config.toml
d_model = 384
n_kv_head = 6
activation = "tanh_gelu"
norm = "layernorm"
extras = ["capped logits"]
init = "uniform"
init_std_o = 0.0
lr_mult_up = 0.814
lr_head = 0.00882
warmup_steps = 200
decay_fraction = 0.482
decay_shape = "linear"
batch_tokens = 65536
seq_len = 512
MLP neurons of a small language model. Each row is named by its layer, matrix (up: input weights) and neuron, and shows model dimensions 0-255. Each number is 128 + 32 x the weight over its row's rms, rounded and kept within 0 to 255. Numbers have three digits each.
Before each neuron's rows, "fires in" lists the words (lower case) most often at its 100 highest values on Wikipedia text that the model never trained on. A number after a token or word is its count.

fires in: "and" 26, "to" 23, "of" 14, "in" 7
L5.up141:079169123175128065155166083126099113174154169150176174119134121181121117157112158160157168115126137132072121120116139141165114072111141109159109165139168168180104186075144097145127128155159197115066124154159134102074194129094101158118097105163136108131137076174137115169120158154122059148124157127131153120190171120133145122143133104158117071168134140117099093134143134156127094102140129075089138105086096157147140073157135044101087138154137135131135149141118142079199099126084190090167124026172154116087146123146154112204141126139089174109116115089196078101169084191105117123116181065097116115149120142190107050117174195102093150181105122136131078121109125065131170119151096150134189154158155112066173114151098159119083104153133146153125112095116159095135108091118088

fires in: "and" 29, "of" 22, "he" 18, "was" 6, "they" 4
L6.up175:158193116168131067179127112166164093094109083141128125138152189145147145132093194175202140058153101130096127159123130166078097122090153136122109137088113115099086163190086162129125117153141156137174080096101135124135123056119109149124145124146113127096139133129109084109160140132169116162085185154118110076090184173113128133122120090077103140131083129140114101122127180143147133100167162096165090134192131167097127138154099110097150110127129115164152133158171116100118124099115127135139222157180079136122139117116077146187125135143141116244171125069100190181132100114141121130063086107178167062096134083157181086130188164112115144158131136140152110192159104106165104212136176110109090155170132137075094148159098126210121075145105106145110174181184105132077169175157125

fires in: "it" 15, "that" 15, "they" 11, "he" 8, "she" 7, "the" 6
L4.up660:145152115119061067135156090134105146141119082167178071117126204126164188138154139156125146119154085052123141094168106102124110163146127088129168067087105180099137093173138168159152121145131201102111110180129119175150138121121136120148150113170179120149140136133086131143104095093146133110125093135115122094161100088142147114184044119168138092141102103138099149156111185130143120127130128109112112127102131130161082072140105084172077148136108120101204103110077162153127123119141159115170098132157187104078159145131092134134116168129091159113152133148173117124162131167113140095142162166136192098103133112161115137148131144128165161136113162182181110130144126099054149060173114151086191125129088136162143173165123129114165136110059071157185161112143130144121086130191113

fires in: "the" 29, "his" 13, "with" 6, "in" 5
L4.up795:101138140118056146083179065127104087078117102148118119078117143154140169135156132147117163180121116119130090098182118150150165138211123127149170148098129148156145079162166108122148139131090102112097112051147133138141066157137121104098163104141082166074132080111173108105112132109140106102095176160123103168159108120116067169154155179141135117171135156139143077179144087196101098146199151135138122092143144102169144133147143168080161122195115110160167128172158107145127076169091168134131088080139187167131117122103133087190184136107149118154174146128168107172081128132112144114127100143169109099227078123130117150178123138188143178160153096102103132178077170076143094122200082104134119117161144130115171144064099085153134169158146101094105138123165142143123159190136131

fires in: "the" 28, "other" 12, "new" 8, "various" 7, "this" 6
L6.up865:115191119073108136077163145122120109191105104170172154148178130161106145133149137144148113114123102156067137091126131123105165141121127122173153089060124106119119147132132088145084118155154129178137098162103091133187135105123117127168196146163093131146132181105087132100180089145175119207103130097193184140153194160126134150132071158074151118164129160152074108119085124166119120125066090102122163127132115124062171117123154153128177094129107127097132139148202168121130146113134122079142075110134137129088148158116099110164103048072142164140107139136080144095124113143111124121111119115184154156161130103163160169187129159097176115119077127160062094197216123073142168169112094103092157154115137073097121132105144125099071131175119117135104117101165145112153149185153158

fires in: "to" 37, "of" 13, "in" 13, "for" 7, "first" 5, "a" 4
L7.up468:121100093138075154112111144110148142113053108120155120130081169162098117135167136088117145127107145131096184141113143160126150153079086160124123143120078114115083100034122153127147087143161166120129116147122123091106095104084134157151134049086136117055133131169129181146124136150112105129089106104089115164115171103139118147150067138175120104121119148097145148148139194114168089106175092171153135038101194099137107149114102121154084152191158074073116097097145100127165114169169070105128100082200175161125150084175131104102079113130142121129107144103160134140138171117128105133122139119114137135091119105136110091109177111086115157190142147151131174154127205094079114212128122067137161120183230076111084128189163153153114124138086105128124116102178125129119157105078089

fires in: "the" 29, "as" 13, "called" 8, "club" 4, "named" 4, "is" 4
L7.up91:131071166162052135122112174122213199152156127190169086186165121155075137141134090131171115110122121136080154136150108074120112090081161109127209122041117060105129144208141119090082102141152145159071082151131131128104124121143159111143140175125108054089147112150116128155151098159171128100107135121186160142158081107151146154052097150105108116221198088149130142117127153080140112169137142102166120149154180189170110143114143122142193093152151093081161155113138156114154093105134145101127072175092118115087094145112126157122102099172203128133093150136102136055100115091128207150130124111179109132171091109200191147126128124165178154133145144144075094121124114096105147111121058101179135104145161108131140125114128087084118128128070109111114136146144145135142131140115133

fires in: "by" 48, "the" 17, "in" 12
L4.up330:146103182121101169142159103167129177104106098147106042091130125056138102136094139082117155173125213159100155161113136112153128055129086086115141151097161125159076146144073109131177151150142083182116180113143131126108151102123160173140108105111131087103103101089122146103109133162119121082167085120178128147173042120110156116083183135142156107116116111100176155124131137123117118069157082081166135131140161154141157180102185129109035158107154057111143154231095141133172129143178117170109097120140151168192081164135124131101109138129140088092124121125149079101140146131061132122097118144100101113140155175093125127114143115123117068132070152131086063128097182077078094130108131135138191114147176052111119109100123140096096136170118165152125161103110076079114152132107118

fires in: "and" 32, "to" 27, "in" 16, "with" 6
L7.up415:185150200114139200145189119173114091167131129110118142131105111164159131114114108040074156201109139122088108090197106122123184134135086124151188160118144145087087094145104123135141097118162105146170149138123153110108106149136102116157141127132138125121127080136074144126095113134134088123116129106150105148130061115091165167126162117115103158133083169172101096153160118116127088149150180104158122082147097055119118170207109131134104166138070094088143090155116159182118092150100151115076117112169128169131198117101142133192130090156050122161115137121169118171143148117159100070129132083089101129070144090200055127157122127136109123149143145129124152133136106099122140188126088107120133128091141084105176146087067147119164123102082082163171128188128135173098169105086129

fires in: "many" 19, "some" 17, "several" 8, "two" 6, "three" 4
L5.up948:110157139102134179204186084124124139126129086105170100207122074137133136127166162093174115118094131164123134112125152120126146177101146147122148096121092183193122104178123094083117137099141115065119084163147188105109143117110124138136172171127165168143119178109141166128107128121150097210127101132146098095100130120106128160160136093118116171078117174123168079087092113075130160151112109140176090119122120102093112089115125140167107124169192149053140135052106105168159143080190125163139157129180131097148124183137151093160087125139135128202123095118079123163135147165095056096063075150117078124110172075120138166129106181144153141171120119141134116107148142129128110092110202195153169182106141090143094133082102105101081165177136125185073110132101115065122099119160077

fires in: "various" 16, "different" 10, "many" 10, "any" 6, "other" 6, "certain" 5
L4.up1306:128179119126175146098113152140147145124131084141164087124152152138127098110124146147166132117146113180113161088100121137115124121162148050098051166167146162198142075152096123138127141161118135128080120114139158135096123112148116109119112163173056101126125121165110094143223119068136091179109106138170156120171098099130143137105109166069152179112140171104180150160108153175174086128168139041152151091150055121151118123119083150184080147137139091111091194173130128117126120109086191132151124175104131143144215132180131125089118106103171137161124168106105143138070118162078152145121099151106131161152182085148146144158110077155138145061132108147111089144188142110144176140094076128163144083109068152078103128095124135075110125128212118067075114123153130097120140136189119

fires in: "a" 70
L6.up1404:184130165131162140128070112083162119125063131139166149086123095179148126104142110110132139097193163111119125142151131087164179173139149122136171170150158091143134146106116143177126128115137179196111045206118163143153160135157116116082095131127145098115137123151077099093193128140075066171107117145109086177202124140156113093160106190187086100087131151113123153118142135131154142090114099074105096092092102107165145075151138067149136206160090174146087118120124160210137132115130080202140175131185147078154116187116119151119161157109181093094111126144181155113179155127160101057103163169100059055150135097129112139110144074137074120107139156153105164068173179161153129164122176096163078116099106175091100127133122050103120132163115152110116102099076094141055143132167076

fires in: "is" 29, "still" 9, "s" 7, "are" 6, "remains" 4, "currently" 4
L7.up787:121134158116124098136105132168130078187082124041145138128170113118150125142136104187130164136079163127092103165079151096121131102070184164119126057113127120115165085137148064122129144174097127136113061127138138175115139109136153070137094149130146087096144104068147106154105098136144104146138122126130126116087128138145143212113156190111074165101099180128132139185082184147141123196121059088132093179152101076140100152121115096094093175154132127151117149140117125106130078117140089145133094083154148122132108128132163065125078109101121165134127122133082073074174200132119053135169204170135084161138100132151103147133130095126198169121173144103122191080111122158106139097085219179112113146106143150155154126113143166179191137158180221142141148129061145095109130130143161

fires in: "that" 36, "it" 16, "the" 6, "his" 6, "they" 5, "he" 4
L4.up1062:093095134052091114161112123140106137099089083097113144187112084122167136132180188038152192143116113085150115106114146116085102158107085149126132122118075139098134151187163111115207100099120089031161127159120128203160155072133182102092108122129094104129075091113107128135184116163092103165145144124067128129143105100166126122153065132115103094127135151151116154089149104103159186196068159188106082148151152136116124124110068134154102109122133123115165169120131147171083160108109091155113140103151173114123148059116110118126135173125069078122197133123183100147109113170087079138132157145117131136181087145116151164091103163141143090147126109093152153093100157152150102060151075099170111164198156162181155148154148141145110126101093086109155112172188077136095125105116123

fires in: "they" 26, "that" 25, "he" 19, "it" 10, "she" 5
L5.up483:137111125137151171132110108097153066119150117216128150166115141146096180163078169113101155131143106096139128095147134163111081133096180113148137110168121125078145154126123163203129132160123150140166132182068159105076146126112112138134098146092132177162140136092101042186187158125144109150088137153160144119103088085110159133108115122137082136096142103144141058105122096158127159093050184095113101163094091150039081152113122137126124085120093132102145219103067168144105135091142158152103087078143140108108141128142134116068116110157133151177110149162156111095147141136089134128106145104097114066081078102166153205138135178122133149165160199166163111071102057149126127141158122109094067138122095110055178152122163145114112127125119116191125154122120101119126112079140142

fires in: "a" 78
L4.up738:155163132108132122099119088135157068113102158157083107109140178170144114082165131119126123129158152131100120095201096109168146180142169111193154092096156080185122187168135105123109176125091152171137082168132165118173201119098150105113155156121144135108165106163048173133120155112099142178186110113151173163193132119126098134172106089199085105125134124132087129161086176096137115106116134117139117056087049100116146089089120103106146127106157140110124150096183130160137121154106128154154128077161115151127147153122128179093149164079075081119149208156149165122135104159087081108114135132153106125139128096111088136147222093159124134166108109170097167111131103136130141170111144079140108085134092201096169091122151126091194127142097132092084136127067172123091173128150052

fires in: "a" 79
L4.up843:150186146141111131097132177087172104129058122137123130106172143203135075099125104119103162126117101162109126089202141097189130160129096116166180162165120096104142171109070089145140112110110155083089107161118138175104126089091145164135082113101140148155173142104081114112126125116150094194153114141103110120103055183165087080144120155137057088159079154098133107064139142128120109102087148107124071049131132160140137108136121084156127152127114144097112126145179160184136139171083098117144156127128141108094169144096141109121119108103164096133149144094124161192176136123087144103126211146075144079145129147137105114154220134125120165146173169125163150099085114090156115155125151063151081127136111170062167104149114134135091136213136201142122099148083106160070213158128068

fires in: "and" 23, "played" 17, "a" 8, "who" 7, "with" 6, "has" 5
L4.up883:150117136169148097104138079084118100181152112132163167150136164149149128168156133158108103120118150189158145167075114079116153117099109096137173152152102115142075144165157057114069074103127107117128184147101107138107133098165061130145189104107133116150112105102125158108113113177145189178146145103111109132140106131130147074157145079142106119101152148093140141198134076139176094111119177078106113130122111104146145104127117124169127115158108138203144104105141077163050099138097112080107128087173140215125177071055205147153137161175155068170157128084172164150109123152122130133173125191106115082123122053171153143129052112086122123118082134159147108135132140176070196129105087195174129021121105166107143136122118148149112116103118100137184083128128137107057157108150124

fires in: "a" 45, "adelaide" 4, "ja" 4
L4.up130:110153156130161122154118075135139111126101169183145108076094241156165145179130121149152120174157082189085107078141098119179135128108135112102119123173114085131132118139101109163117156106104170104117123162106082175090121125067122121136134124119171127135155112083080196121173146111145094143079125129105129164039208134124072109138066105172167100123136124171171185142123155123128124097126172122103067137098099189113159088100126113166130161141116160118130122161095157141138160119150109110169076182163097127126162169156198147136156100134127118121161145137189150067166145138086128075141169146066179120099108141154126143173133107140111178146101145132104145103148118104106144164081104109117111128106141099131116141170143143080137186153110084152147125124082153090110147132145178

fires in: "the" 24, "of" 19, "in" 7, "a" 5, "from" 4
L4.up57:093127101125146153099125080147106166158130123106098094147170182125087096087146104139132119175127117139074101090136190111113163095149132116157128097105115078118143152158189107123174134137109146101134096131110134147088131116064091066170118174130129157100130062138157098104095172163103128154113141175093114138123179128147063158200107117178112111126135146145077137126119139090130094078122121149114103155157104125120183138062078110135134115125153131115092141143147129127165098133111157104141146143184088173138062107049144156215135122098059039128127139121130087187129135169188158107146110127130137099154105202134204157077113159143126158157141127138121168121133071118064139120151065123131141100132144111094173083154171095125089156053103122150167066089093158084139120141119097

fires in: "a" 76, "commendation" 4, "service" 4
L7.up1163:115206134170125159106155192132147107138090154140124089125169135132130071148165141085095117165144154195141138110153106136115118167118177102161151169130192150135128128149160124149204104108095129106054131180095144129107128118159089141145102193113114151134144165160121131130142074124088172069172154096061140143133181151130159098182064120175107097130121111167129098134091177161137151156061124091095125100112121110152161102137123109140125097108077142120134112088131112147078168120147090179137137125175116143110126182164163135144157125157132091103156154093100155141147168133141096053106158105159126118138142175158123133103121120116136101134157206159149193062203113122089150201086191104114109177176117097089188036152101137117075146137136129097112109086071135150132153135123076

fires in: "in" 30, "born" 20, "of" 7, "from" 7, "to" 5
L7.up753:161127130129088073131110184181132141127151094127127081140172149146094140123058168103082111091125174148162158173131133131100135116094151149096152136178130145106166148134101110135073146135141090139117110116144078160164119111101170123116151089095126139157103139129097138118184127132097100119125164115076097143125127127111114077122186135152124190165171129081163100127130158130149152121122119162136126076133101047155117133119207144136122248164111124126142170144147092054094137128071162139137112145115089139117125094143141130120134140138116189167139176099099090087090091124094121151112104115103180095071150123148133070146187113113079191158146112125064090123138104110127127130142053118162087141159085125104164094153220134149126155200156137099209128130152157114145129084113069

fires in: "the" 74, "a" 4
L5.up1161:132116171161183125175150123074144108131151104177188129130154151179147106107111112131140135215128154081075154149157083108090159113153071106131158100151066121105122186121144113123115104128103134121143124167097137157090136078120110136116069103142141104119096168100141103078152182093166171144073141157145100162097088132138113165137131137091065086086093175137098114113111107075145123156183172119134147138144125127145166128157072157105104150125139195126096162130157125176129168080173161110114158089119126164087120088083183085172176184167162077104116102121184130099125129100143125096136083135151140128135135150181146133097128179115130141198167068108134180140158115134118172134136174106062110179098129075146075079120145133155139139078132149110149122090159145189130129185124108

fires in: "a" 33, "one" 20, "each" 15, "every" 9
L4.up380:150181150150150143136155115140148095150117132096067139122138183173123124147113112035122135147157124137124168102120154117135121146177045111203149110126161104158147168150169106076139130049102145082130114141116201100144150122084118125093153099164181135171098111108076101108097114201069156154092148100157172168084166206096195137152109086112104152069106135201081045114177112139144133090124111149149075072102160097122137108166104056160106180140144136078159191089132154134116146128133098112122153162107140137142165123127099133147208103137134141132140153144081154158122107131207123113139220073176139148126098079094070155137150155136124127143126191163127168092122106115101155111114193094114130156098161122129150148164138163122162079143141161116135120081065142089137059138140113

fires in: "the" 32, "in" 14, "a" 6, "for" 5, "at" 5
L4.up589:131094128129107151130128106088109159130095110126149167076133150122147135059114106154168127115119152147121130173177124140139147099134128154161198166200102071128130184086085082126113126066145142115078133071126055111140183075164144133199040133123082127077082105189107036120145153129083187129127120101152103109155163142143121144200124154117161117102107107112157091113104087135178138162074058106110146093173178137085125105126096081122074133174159121153164172171151083115121098125117068139095077142129110121155135177143088119090127172133137102167124162100168123148121120096067133115130142135108092126125103121132164098068156122182152114127103115099088124198074189172157130134120131115145089138189149125109132152128106131117186167109096170072161110149156110115139109131104131

fires in: "a" 26, "in" 13, "an" 11, "their" 7, "of" 4, "its" 4
L4.up492:169112138136140138162138079188090142134071098135159095103087109099103122097107122106157137136123149145178157129122138154119168150154092074125053154141101138112133151105056116112140105156094148102108120094147153151154147111090184121088150164119151115120113111102121125172138138089174163181123123126132163142131159064145120096077092154120172100099080148091164082082102119179164158109126142109154091079051129091143079166163117117155138103128131116100138185134121096146071146153126101191173184117077116145123166071166123121159091128169122143122170137102108218087088104140101085127122083145097148106166150093122088109175111190158151095153103127113072107160173169133116111154164092122141039097121187127090140107125156128105127103153189120104064106141089145119073175157190113

fires in: "a" 32, "became" 13, "the" 7, "into" 6
L6.up538:163172151100115117120083119106194134148135107141176167174086139143094136143174123152150142122137139106162062128163066136116118116113110100175053095151079149072132155124090146186120117154051150143078118122134069139116073148149121072145077185123069099105107114203150183133140100077146160110136132122130135130099100129157142145153134137119118135133107134166096118105134176145099106129122119097135209093118070131148156136162136153132116176133106119116099133130146079144141125156114049171141112070169168121169179183099168096148171147143150118124141117168108135184108082124209107137149090109113130103064144094144076134029122072121181091135100163088132182096112081125100170143068088096110114132122175156113128100123122117111116193162108108122158178074129154109061088097127116

fires in: "in" 16, "for" 12, "his" 10, "spent" 7, "svensson" 6
L6.up1054:137120196133151125056104127129149171088135094080107174150114163107124101039129083116134150116166140123121164111129130126151106097086180148156106132143125175100160139102134106122126143113185100119083104095077166086105072124111158118089093079053101156135136146131077142107118102138146175146126129156138121144125098140163196141155131069106148125095135190161156051108188118166180101156183142172123127167098109174135134105157103087177127091147110124116098199064194067086106140147155128196097183117154095168128134128117139159143143114098104094185148117091178108114103149149127141150140099164160135137106099144123123147096133163196154136186046113070141079101140033089118110187070108096197087177158130114136140154207117122108159191111148100115155157129141067156139124102157090

fires in: "of" 23, "that" 13, "by" 12, "from" 11, "and" 6, "was" 4
L6.up683:099085150102071129151134115135082122144160113119170159117169148117097071093142107134133139126151091101089108145095125158092122070204145114135148132072093082099087133175142117162125080103153087121089131170159152117148113084138118167125091062165140113056142088180130143078128057185149129120135127079144202116135145139138140105106125108143130188166126084156123145121115173128143112099115102104115119143117147115160223154138109114188111133097133086128152096113132151107097161153144148150133120081144132074194130110081122125111129141145060156089089152122134089142142099148054190131098120110123144145134121140190153178171143144148159111133148173143115071204131118111109093162149126172125081156155117086075100073148155107151103155185086149148122176141110136155084125116142071

fires in: "the" 60, "his" 8
L7.up509:188140150100092133111133118136139129115144079146146160111104164140091142111163081121161177150089054176089200167114159119130148156091116079158175043110084132123205129152132106149107073144120172181131094185109077124132165129150118133164138171129169106118177231128111145109145120098107147120031102152089160165148123120146206128216080118121138109136172107136122135134161098125115050092092100124089144120139130118132132153143166144134168136193069174142137120110152159098081110067118090126141093149130112110112173158111119102134072144096152178149094135155114115157129130135176128111160135143103169126110142081141088167080068082133171118146160171133145156096126094185128070158112131098099132138173196048110128099115119158149098110176070070095114128122106127151081162187119044

fires in: "the" 33, "which" 5, "all" 5, "time" 4, "this" 4
L6.up178:136124082096136166137107173196105145176159122116126166074102115139134077156076141123163126177170145146154118114143123195152155135067068071129138123079142125156157112168169091133085160182074114186151102114142151137100133152112134155158188137090106138132156138069121108164142114121126067152052098095113159131094155155125136177129098107077132143141164143142107107111160080094144163142128144138139136150153133165159084105106124170168094070132185105135167046191103090104094121098094122120099098120067139084147100122100143123158124132129197099174132124097112153098145111071085116179169113132132094125157122075169108104168151148160079117154117126072115094079130150091094119142145117095111133109080087112139124111156154109067080089154108110103122109068085150092114104139141122

fires in: "his" 54, "their" 13, "its" 11
L6.up48:154144146131131104107128095129085180056157135122087212143137144127092148132132082159136102128126147109118159130139081105109148118163110094090142089134152183122136164158140112153170087115176139213219116151096146125108149180161046166087129197127065133076179178076186122117087108108102149164152117104147091191122111127138157141140172115136156120113149120101182089131162089075158164110147158108156172146115084133146087131122112137138145104121095137116120154168096161124122123176114053133158143139142101194084148142150114126139142132139089111112167169160151151113069157187065065105130132134174164127173085138108119124183129115158197063150142087108111125105168149119134059148094123092161113148132162102115141151139111073146102154139073093147117109056147083155124123163095165

fires in: "four" 12, "three" 12, "of" 10, "eight" 9, "six" 8, "five" 8
L4.up582:113117102133103071173182121158110255110136112064094112152178138126102118113126121122137174137104106111133110084146129111186152087077107181092128141132130114164147140156171142132097094179132111090109132130148085098184126109162121150182201141164129147153115119067071101066181079130135092209063098144079142150099075118136150186140120103138095138149137127127162138124146139166048113146110149169143131169044092107115141119111156127133105116129091143134112105119063113123112133112184182049162136100102163153106132136131081103149107148161173140149123129114171083102119153105059140171087193098172173162152123109191155132117100150151160162087159113114099115095130172067154092172080174102161130078113091091115198165092164123077094159176141175147146140153143126102144127119168097

fires in: "of" 24, "various" 11, "other" 11, "many" 7, "several" 5
L5.up374:076123146112182122179126106152079148129157154162208116135112109122120089098142059071164128101123071133165119115164098093184108134123104176164099106137137126094132103181148089100081126179188087140109157142170122153158130099164094176145159204107108172134129160098118104114162168079136135156150175104102101163115147146074070148166125088161138052158091183125135104107123078132113092133146102144195077146165082131124103126129117155168160080127136104088139114143171160125156112088122186143088143150142137137093112139097130176172116169118103172238107152139103138137099124159140103098083128112177191142113105112139163106065120181134110198085117107164148150147087174134160121121149174094098154150169078082113114090124117121134113141155110152135109161113087182149139121180120143

fires in: "became" 19, "a" 17, "as" 9, "become" 6, "new" 5, "an" 5
L4.up146:099123140148103066099123080152152182099105057164124172170092126097091088118111149162102152096184124196136131143112131133132113107118051144135099123162146142144117172167184141119128086169080116192179132070152127106124154107074114106103108108154102133160103176139117086150160114066139153111073105091129098167120171103188147088110150160115209096120148192105169171079148112138093179166137150115150160127079091059156136182110094120071140093084142172164143146139060105103113164153120143170124147109103108098132140143148071115105144071146142147108164156135181145153058160105115138071138125085073126140137104111131083124107122126176127184117114117162098163137147142157138115157151155192151088118117140166115130152126110138131180159146147159175102102139071126058143139076121155

fires in: "by" 13, "his" 12, "of" 12, "with" 9, "the" 7, "to" 6
L5.up1055:103181179147142098109132123189142177084095090161133134171139080156143129112154146164123136120168110064023143151108138138145140105135157133068174104141128147125108079127147090120174126136132173143158132089149187161155071117068166095073121144157107137087124098136153121158143152168128123160105174138128126141209130118140127137186091146138074127118151172122150118153171164130189042151153147164137177176080084153069116159146087061147144139154173107158157130136089060123124121160137147138196174156132110149088136068161133119139135073100110159148128138144100098150109134088128121151167113056099124071156126117103101118142086126144174154078124113107167125098130115082123058136125109089135157160111141131087124118111116123075112085136118130121094119102062152084156087147121098

fires in: "each" 20, "last" 15, "all" 13, "every" 10, "the" 6, "other" 5
L7.up277:200152164145135082116143184122133116146132079079165147136199164177105143145173097121166128150107116138048169086107136142162113163088100100135149095099116083087122102188164169091136132154120105095142112145114158118114117140069129173125104209135162111122157118163139138152093102179078167175082124113142186088105123130144155132148112110119164230076153149208154100083102081151143165113151124100157151102086104078134040130114138152163079122123151105158135157122110103144121170105137109114123141152118141153101130132069095104097123130068120132162127127139058137077129108149180091092073168102132159108113117137152122177138096130147085124101125102172135111134101091081155083131146167108089085133160135106182131083204166157079114166167180148128140149099082092156084096167190148

fires in: "the" 68, "as" 22, "and" 4
L7.up526:120126142121071119154084122087126164127088120087147181104077107171146137168131161090131104070175106119025131125127154098101139099119129100208077138046078138125188109146105108139099121110207153072097135148166113129173094088140090121119154160191080099164199123177075122142145141116101082158073127073121142158138131148155105138128080090071121183188135092132075107137122145101157107150113099114150137121142145111170127103152128106155178146145149152158145106094127168131124067087122154137071126158175124189110122072125091135142088098137081108152127171121164203121107099138125151110091130139112129092190119085186139112150127115147151092166097178132080142129113126108139122136110110093136131123139151099146076135185129128150135077091138116144091110108128088150111122167147122

fires in: "he" 38, "was" 5, "p" 4, "they" 4
L7.up1472:070163110114146135161141097137082109119100149090121083126137098116127129157131134131144113133142112185124116065134172090112114076150156085108117098150117120180118071123163138165111157144073164108133141085127161187146154133160149108082130146168126101064197182144128123141117144164155116131108161128130092129090124065085091125198120125106120127173149179105167133152121078143159144170110133122097136153143092169151163172177133178092140118095151086127149122106142169190073148147146149106113119148142073175117066177113185211167134109123044131144140124099142127140134177104121111124126120134125119111164142114178106077100113100087125160139166101086112123098144098124170088120173141110135114220097082127126145130089068107127119124061064076065117183094092097061096181125120084

fires in: "two" 19, "by" 15, "into" 6, "of" 5, "three" 5
L5.up295:168145117088170136169114127106095129141129145126221094142115088142094072104126060128120131152136162132122097089167155127152168104186076158181107147102073062114211088062130131135100114152179050094081198142120111132166139105179081086133225207137087092167128071126104081051128145143149084155121083129177095172145206101132102151125145112103096134130158167125084148092126132130062108138139113148140105115140172138149158121140158185150118123116146142129140091155159152117137173069132124132111138176147136080127131137091111158187140163119115123169154204127186194132075131167106090110193145124141135075152136110116108107119146174156137090106136108098040149168145165111138136127136152090109090155110092135160138150150079080130089092106055168109074106140086137129136131137111148

fires in: "the" 22, "in" 9, "of" 6, "ostracod" 6, "navigation" 5, "ottawa" 4
L4.up791:129201150104170090120136074137147142101189118139138053160119125062122173178114106109146131105079149148103076135167117144142098164166150055144129161142086171093089110142137132115125143102144092141121150074149181109140170210157125089114122137132044130109111109161150134137101156096109090153086165113080127152145163130080108138100221097133197171075113101085130114184119046119132135150134136143105115150159061151151138206131151145132129174130106133175128136112134124131075147172199086126091103165131132107152152122084115172128097113109114136199095090088114123181143149152115122153167103110088194147175127152130177091123112137148182113126130048108067096092125110157121099138188105123171117155096170119149147154089133119118057190133155056130136133134149085143184135169111162

fires in: "and" 39, "the" 18, "or" 5, "as" 5
L7.up12:085130112140142139099096115063098164087064095100137128123124168172130112164111202107182115169129118099055124119117149155121169112082096113140163055111168092062096140159156154120090106193143164139110140108132099133105082133138124087090127190094148125154115087163095113138127125130098094057086135107147168130092128143153154126142129148104146139209133116148139173137108151090181117129133140119142122104177153140146110167179159133129119179175148102148150155121142130141151149053124138204093128169092138129125065115157121181112127113158172083107121121128134106179174082124127091100080070177110085130155097101074110064173159120133156124062068168094095097085153131080145111118079168072155123136173113112197132061172125164156158103129126148078123156054113169110126170108147136

fires in: "the" 75, "while" 5, "those" 4
L4.up372:155175155144153151091118184209111165193117121133118132117145106147189143168142096108125147130188156097093153154157158131160140135135129107154184139098074127110119205192130131128155117132170084101185085120101098104099139097194141076117127131107086059203114166139094062130139135158126072131119136151119167116168175064104068165171110121116119126130112167140151115098124148117143140150110134112113125154119095135073152085098199134127082180132115131118121106155194085155081107121172175163044105158124125117116132129089117119128089118121111101104120155119090193122135152137150106131155089099136093127090075093127147136165142128158137085108106080129101134186110038114177107144138126138121122116103227102134101117123099103094108105157051122075173089135146115090116187129157096

fires in: "in" 33, "of" 15, "still" 4
L5.up164:152106238121063121144107109199172150142092091088143119117134148146153133115129158093123109081146099150153129139173123141116074113078093127066100089098078115095118145135204145119078103141175099181128156127127124196145075140104127102120132147131146130108124114156118074099120138165114141112129138073086075114128119134185136110149115101077096089088098141140118116203103113114135083183097094156172079135196113122157145093142134096098151205108137118112146163134115129116130126163145117127101108112174146108135173105104124168163134111144153082152114100131112116120142128080136133121138122158069148075104122143118125154148109114077193146112118123176111169098095149084169141157174116161162153196094178116150153127142179141123123145172147135191117141079133144139065143125157128

fires in: "other" 22, "by" 10, "a" 9, "some" 5, "among" 4
L5.up1530:056127115124171119086126094076113120150095096118127154103165049076163093164111137166170118107062079153131155170150133153099156177143125120133093094139118155195143111119096071133122059150130073050106155111123134100120132100115165160144126179134043155153125096167066130119175080148141171130150143116074112162133115144176119098112155136190086100148104141095097105146145111168126116133146131111113145101079144141106126171113119166116116170154196143189103117167105107206112159120139107173079119157129155151163137129080104073135153109157121153162149143167177084170171066149135148120178182158096105142158070070143181119075144120136163173090094192094101083152150166121167092121134115161119029158139140099131166101126154084150129150154094151095129102116171131128108137120172076

fires in: "in" 25, "by" 20, "from" 5, "on" 5, "august" 5, "the" 4
L4.up1256:165149184127120099081113170129131136049123093160148079104128100092153158134122113122135127121140156133142159147111086099180171089141138088107130143119167102149099140134081092118132167176180095151128092116115084141166142128109133156076097078174158089137082125179089141133135155153119116123035127123132177143101079111125151171111205140111213207118066092120120116088126081175129142102092116201158151067104154154111131157114162150113108106091101175145125171148151155136104127087074082132079118091101180113170116113136105096127145121127112117185121164140089100124146212151143192155102140193081145182104150140112047048170164199107129134168134162098099117090136132131172127071136091094172147144128199123135149085068136126104162147094096172084214132099147157097142128194115076

fires in: "the" 49, "a" 9, "it" 7, "up" 5
L4.up144:166086093153152115154124124106123116145200117086193096134118146143132121087134131155103074148158169138114055132130113178118147158088142144132121136170071131151164148197108165159134169146143115081113178072175138102117131134118072117090128185095132090116148090072097095080094140095096133109148112141127153134065107140153174146151158120128147133075096110081187162058121167123069179108102140136123165111128163097131143152127114152124109166148141113149105101148128145075133179151145125117112152137129140156090128200117092103154144119138185135188142162154095168111169134144121101062127038196164155121080071117207123078118144079109204104151127124137147134155158142197095141143093111105107160072084130066129180120105168126134098132122127162154085076106167140179124141075139166